Weights of a small GPT-style language model, trained from scratch on English Wikipedia: RMSNorm before each block, no biases in attention or MLP.
MLP neurons of a small language model. Each row is named by its layer, matrix (gate and up: input weights; down: output weights) and neuron, and shows model dimensions 64-255. Each number is 128 + 32 x the weight over its row's rms, rounded and kept within 0 to 255. Numbers have three digits each. A neuron's up and down rows have the sign that makes its largest values positive.
Before each neuron's rows, "fires in" lists the words (lower case) most often at its 100 highest values on Wikipedia text that the model never trained on.

fires in: "s"
L2.gate305:160216092154169146159130169089192119064076099116134092122096083079106154133070138131104075145137105147115128172151093106122137107128171124130127131122116170138128162140204150135118134137126116122180125101134134098127156127119116054131150150137124147118075142155141168157093100143186117121112085169115107109089087097131182075089093137138140154085112140099073093152161153184106118115140118162140085098074149132166166163159174164104157191145143198164154128077123156134209172137168207095127087088123081139160144129123114110081157122117085166099152082124188113056126114146155166103
L2.up305:143170141106082100114131119075117153100134093081168131174169027149144087116117169136126091163143085122097109155082163114139177126141137138102099140140104093094148111097120131142137161135135101139165115111073136075120158143116146100083152119121109091101136056122119136136091133133125156124201134170141132118128103183101178080122125178130150102128114104037155138008122192213122084130086188070127086139119123111159159118123109139123118158131111116075104138087116111132112136124105109125102126144127109222127072143159128060180109107137133087134119154061142142080122161155195144122
L2.down305:173149118135185140116158152116175141076077089108134139088138147084091154128082157072135070125145179151118130166175189119173167150113167145176129147121157132158103173163204157109091150117091117122105096111126142164129181116126126050134137121119152144056114143162136193140059114180167103146105112169130095124122049096084169072091127136134117153089111105111106129216110159165104181123156112140126051081078150130131131106135152135162120156122109161108137142104085144121183185144120173072177115050159077116132175129128156078089111172102120146144116070145119062101110155139149159138

fires in: "to", "through", "kent", "from"
L3.gate339:075141153076091137087184199129195164062112131126148136145095102091179116055221154141140179181097134139143101155086128154162072176106130131132091146187093128097163131135210116145132144187140190189166125088116123089098087079098097163136141071094049100153122101149106113108126115162109081104121126110124106121136090070069126157150136112178176103131131169153167129123129124166088121164130090087124168100179134112105166124069176128144152113147120118129125179122101101219120105111128157170161160142102159189128078133115175098115100097117108130104128136149065099101159111116113111147
L3.up339:102136147114100112129093091116134168105184152135139146184148121125106144089110169141158137067136086125085074122115139101183075160107123121132144198179101213154186132128146091123168117127103146111101146153134167153145129164194098137159195173129091119094172152098081128150071094165120075159085090101059128087169103137030157171116135101123144115144172114155136109105162148143112116103107158105189123105070150158158118137145180101145169110137136160152164174115140109157138110151139177103115110105094172103089103104174099060152143134146079137165164144119083120086111128131062164146
L3.down339:095130105077113136117060082116103138124148109100187138098120145143085130082134164143108140137096096138167126108127047081095110157086079162119135156179129177109144119102054105109176121102139106175147171145171131123088092151164136126137168122163114173155138172154153129141092112207098096171103093151070154122185121121029129143084117094148160096162168097163129141087129104106078117108134126105146137080094155045157164114107186124151168102152158169139144162157139106114131098173140182104138124092099140116171085126140144021179159116108162140151142144175128127099148077110123160114

fires in: "can", "are", "is", "qualified", "for"
L3.gate110:153170188160133057107142142135143106109127106181119121136143136139167058150114140109118076124108117147138110150137113153160189195154100144140122073143102119131135101083081105164100143142106124160123133100098078137141118146145118080139138073155118092058110121120110123169123107162129183108147146120106112076107174132184114141109148183132142135146152108116122187120180123125152148082180222081130135135146115151129127127179068116143097134092090124157127106105108085166103132087112100130122083117138152108124121111124168126210037104147121145097054151069103122176127153089119158155
L3.up110:109161202138070115099141157135093139116130125107156103163161173126126126146100091161143081160051095150254134219111045197037163122086126152142135132130150127160106068152124153091145124109112146115097171117142136099143170124129116112173136153124169072156134115126135080133110123140114137163142144091107183079147108094154022076115100095080135104099143107127203163129079102155165094169078147131051162103103096098088118131045134112126126096060101093107136115079146093101152100106194142164136102159106086136075113139148133143134126131105151109112174083126113099131118104142126121125
L3.down110:094058177134119146106167135093117147122114102104174159018180103155109129166151119162143130110112113193130128126140148154165181128116058098084181140115129101161159095140168135067137124152118135110109148121147108156068095131197173178136137165111143166150120152115118092141170170114171093143108100157131115132126159097107144169151104157144149161176192195096154135133086118099069075128098176101087107094178119115152115126152116111123154103119130174126124141153158121101135089151145113153106170185127107142103155150050073125149152144164132153162151060110111107052053095172146114131

fires in: "that", "same", "negative"
L5.gate216:154078172098092132121151138129103122152162085137140161141090135153108118099120144142107098140143127100099086162085117089133148159158091141121125081132116125146155137164175112146143099179060164103150190107086170134186119169069135034105113131089153139120141220151130166118101116122158123116112071116130098170139092120159128114109087139094119130093209178103182121148079079158141118119092139101144194194177149090176123212177134153121123102092159099151135161098136104184111136146163147116131090074075089146136038114080100120116144133137066152148197147108092070183143115126142113105
L5.up216:159183112147112148168128121112139104148145078084161149146165126128109095158162119080071143084151107095132123101157113141101142161097129148085067045108158160146117137188139152126103160070146146139124182133104157135144098159101188113195158100109146171125166143120138128133118120108105128107121088138108099075095094111180117122122111133068112155106113145087154136148057108126089098152173146107084068125162150124101121206132078129091142125136106133096163154139111106092092148110134137098146174156122125132136067145149140085127092193132173096126195112113039076037186129126095078121
L5.down216:114179090138126143150169115090173106142061170113145139102157133097083130100125101078105121127142133132087118114233124143136187139111169162111167084118131201179153118105165180122154111107105139125127137160068149106107062103083129144146088105125122131118129111133129072116125155096195145151069155156106162121143142128121127107098157163074096175114166081108093105174107119171088106106192118099092129146132135183168171146100099142156076115138149118079133150213097172081136128186137137100132166141158112113116071150092161118126098131175201078067133112125130133075132140069203169141

fires in: "that", "for", "gudea"
L2.gate416:107132128126159119168108127101127091119155189143188146179116135095128141119115087131152101085119159145149117171146146177103065131123134156119126093141118143148090155114117131149107118114118076139093119135089150167157148151119097085133170115114100108127114121105128110142182170086210084111036126126134059187136152175091103124146109177123029119084103164110127167108173130102132141098085130172149119109148078124180113181098181087158060138092134141154099115089101150119192118173123143129090103061068114097112111105125128143118091122173141138138106175108099118097158089146119119162
L2.up416:092162160119128187145127138130081096124152122148107133130079180163100141144075111165157094103119149092127124139163172137117134158119108188137168087139100144160090156213149151140105095146129099145067131109117140177192164107160047038176179083097137125099207092095107159128190110140168104134110104116113104141132116134098148184136110129095090110113057156124193180142142091074046087123132129121113157138109113095114142143120151107111081144122085151147176097130106101148156130132101099162097165135121161070081093088142122125116156114154138139137112150112044117043136120152082119135
L2.down416:059108147159087166132085122149125092113160081120061113107132223167155159165109154181110143145141106115107129089120170063113186119198136141145131169116093138083107108150121140133160082165126152168129131085147099133135118098151104095205107063167163117129137139161156124138132100176135144139181121104107143119161096108141148184115123117072156083180108131110165101163124094069071153166157134099083134097080155115122168074144117152086187148144066157118156111161132076133128138087115055130106163140177187110096173151144076071158175129106147112136079117134113160067126117165139116105

fires in: "for", "of", "about", "to", "why", "aperture"
L2.gate168:039131100084143130178166072112106150121162144104112099153112166139103168082162170127118134130132129119081190139129151108191132193116167142187148100163126176126157088156068138067108084126060147064150056111113105165082122197109105143167121136154155145138099115119156095149085157103229159149157114109128098137205137174108094139191118152106112125118156153109114131121136151104146117140127180114199118090157101121129181150162190102121118125146086217096111089247112103142081145137151169130136070097131089138067128115154145108150119149152169124180104129086144166118122113121101139104
L2.up168:117121115140111148117182085103095067172129187111085114150106156187131175060128136139106141126099128161144155083099194134156155101123100103132114052114133148177112134185152119110072092144158144133130169095160172124107158149049098141123100134182103095125115182113132164099121189122153129159087166072143100095191172122173093108109165132135125151112116080146168127136160102124113137135153120167139075132106135136148146104139147054085202146131110119135127122184150130193145109097180186135145130161121133153152098166093110151115113176181104061100089138102086099168093123108109184172
L2.down168:075110131125110126167141107154139174115181155102103122167088138105109155109172137068137135132165165139111173117155170129126132120086156163138087112158168154139106138100095151153108089100075130063143099076159118153102023175171164100190142149143101137115155118148152153146121155095081164095156062191126116166139132118048068165147144148098058105153127137111055151138116146133144151175152144096160134130129158093124110135160189168137140134108091184065126165166128109154131122104100184127132165108124098124077169082177162053149105135132164114148106162142122135126172176156159092134

fires in: "s"
L2.gate205:108132095113108064127149099153137138137129128097182123115110100167113126124102100087146081177092117158143171172147169134131197097127122125159150120154161160145128113134141128165171123120162126138074107118090115095081158124179139159094169143178121099081152124176140123106119089113166148097164184128156117187102127157071149149089132088083212141118079119158145180088189133189166094094124156114154144108094158096165116165076132170127133114114102102141133121085170111175126120147093121117095132153075102148125135092255110095137173124135152145096168125088162143085149117145094103133
L2.up205:115161105154141070143124093083123084160127070139131170116122170121122112145102090137146162135108112147151134140168144100028170116135115174123113113071166147132090097115188131092111106084127097162114156141151112087125149121203102113072153197138153117077130118115097144098100099095164115146129147133185103123027116138156134145119134070061118100100044122142074115128141160067087133076152145094153075146119089132132184141088103178112121083107117142147089132164142150132154142180075138129112105080173096173142090183144141134108154116134117148178165151143101156134147157168126119162
L2.down205:126132100154183119144113147051159089137122094131120138114163172118107137099119123176126144127117106154176110137142116119107124129098109168138080112102146102163073098114128088073109104110117128153148139138172115144118149109145091079166099152144165172104128148102138095103124124140132132139094149160104107099136079118158187184160176114065107101123080102093077152166048177072076099087129133098121037137128139127129155083170157150084112145124119128111092191219126161140155154135087171143153102094161077180183118156082147130097130160102151093171114160160095160176134146130185141123

fires in: "of", "other", "multiple", "princeton", "professional"
L2.gate453:118106147129121167145145089100091124116120100129117121142130104134118147138203149115184107199127124153089133110160172113161151081129146171135115127116074110103140149141090118197097108161137195133111089091067137098114157176082092151218120111136145112126136125133170077154160106180122139134117097120184112171120173171091141118142130169115114130135100156122122152162117146137154046096094098083144110087160125118118140141148163145075132121133123135109139149171106152077166132125115133126122096130127140153174060150151112122076123152162114172156085168149183150140139065065170093047
L2.up453:140090194141095154133172118106092101154090144113129126157128121065134125078126091151115136112108139188186094121103079106081148158075109159149149121116143116138095109098073161071135134229103108208164208106137058103159100107164114168091088166114113203126108153133136169126210127129168146182097107133119121155113147160109089136117107144123157159069093151111138127165079100065073110148193111147108114151118109120113174114149111174100093130106106194151156143073192130123106172128087093168147075110111135095139126136142113034139141152109133146118088097063159078085102096115135099140
L2.down453:074103184092117114121154064077133080121119124126088151168142106077107116103098134167073119128139125172168109143150059107123127126137099146152121154089122130149138124067105132077118145204106099154169177133098064099153107114121143132107127131112130136138140117099125162132172106133170126156075129127130063156093185108077088111167102182152178173164090135072099105136168123140140177154184132071117123100146135099119102146090116148175127159101167147125101118127179097118102194145092092163117149130111113108137145142087112066153113147140101100098092169141134090138104118061107079127

fires in: "to"
L5.gate385:132066136078119091176131113159137158153148191101148126113101171119128168119141136120154181112132125160131120154187117157121161151118099131129146169123100135115150076176158165105152131133105103111076115076073180134163109133177161169072169115132098089156086162141136117080122096122118098108112085124123076117146162153129162155098063080138073135138134109185133120110054186101146123174147113113085186085076081106165131213085167140123125158034136102184089126156099126073084148154129075142144093159148134114132169187141117125141143142119137095176093140130146077105155102131132079138
L5.up385:091157128096125112162087158054133127123218127088165099145108123112174134110116135134111165116164132146136117118198134098053106102153110105128123148124092152132141060081131178141106121077099108090131062082173067099110151157139147069150082139098111155164099153119106114154130168089129160090038107077110135147125125109133151138206095167153101137118110142104107154131181195139055142144110158132163203152105053150154073126151081100132075147082112164161164106145091137113144163096142160105114115160119161123143122159107189147160137143089169129185106135181121119129142079085106109171
L5.down385:115108124119167085112134112142131136130123128119118166155146124062130125140096130139115196105147135107063151146157086148096145145142081124158152153180073156196088111129143170112166077088142086101098119112204195101125091091186139177069139061151086096134098138111146152148071069113123105107096105092147121132101160114104131191120069098146096175138133090147161181127091124122164153184136103136113126123150097073115128190034144130125117163168096139124113120150129110146121180094159070174134145112149126104112146126178149132094083131141155116147056179099101155089217124107082048142

fires in: "to", "with", "into", "than", "from", "differences"
L3.gate291:145124120163107119066146153164141140081161126112146094136146193142135097154137124128116138146083118160105070092178119117142172114092096107141112171087145076074145116166121165155158134104108110167139138125121125044163101109111128065085159138126145110123053145082105210097101107204053098141129128159153100141122040127166096137091113087129152101110206132108130108104147119151069141157167214108088166129121183163188096089179143133182051148107129147086166102127108151159170146085106182111099153168144127156178133088156081051160132110148120099115110112126160096145066129121072108161
L3.up291:105093094112157110095138093116151134091122151172086102100119119161137080117150169112149103096125088140061133119088153135135155120114115105116123123131130128164162138127169181138137138125131072082068124149060096132083109160206129125169162181209107147141106180098096131115139192120132149144167073110154125152152106105123139170082130128118114104167110111096134121160172201170166174188072103068103134140158168129162072161124142090053122167120100169128171087179128113122113173089069160152106170143108114125116095134106177085158103062136128057128134109125145161135093135128142072193
L3.down291:112164107115116115091110124145111119154096132094151160097116179141089145120121110048108125116148139164123109160121105136164085116129128163175131153127150090095075112131116156171166091091127170146143163152154116047139138068097094101149137057167154111108140154086139175116098119157083082136123089178180126142128068150164087086130053117164119108113165132098139144159066080157090130116183139147100135122120080145216158084153143149230111139101206072131118113110137118124173171070127126123103130146136135132101132162170049034106115092141126110106155124140176109130069136121127114104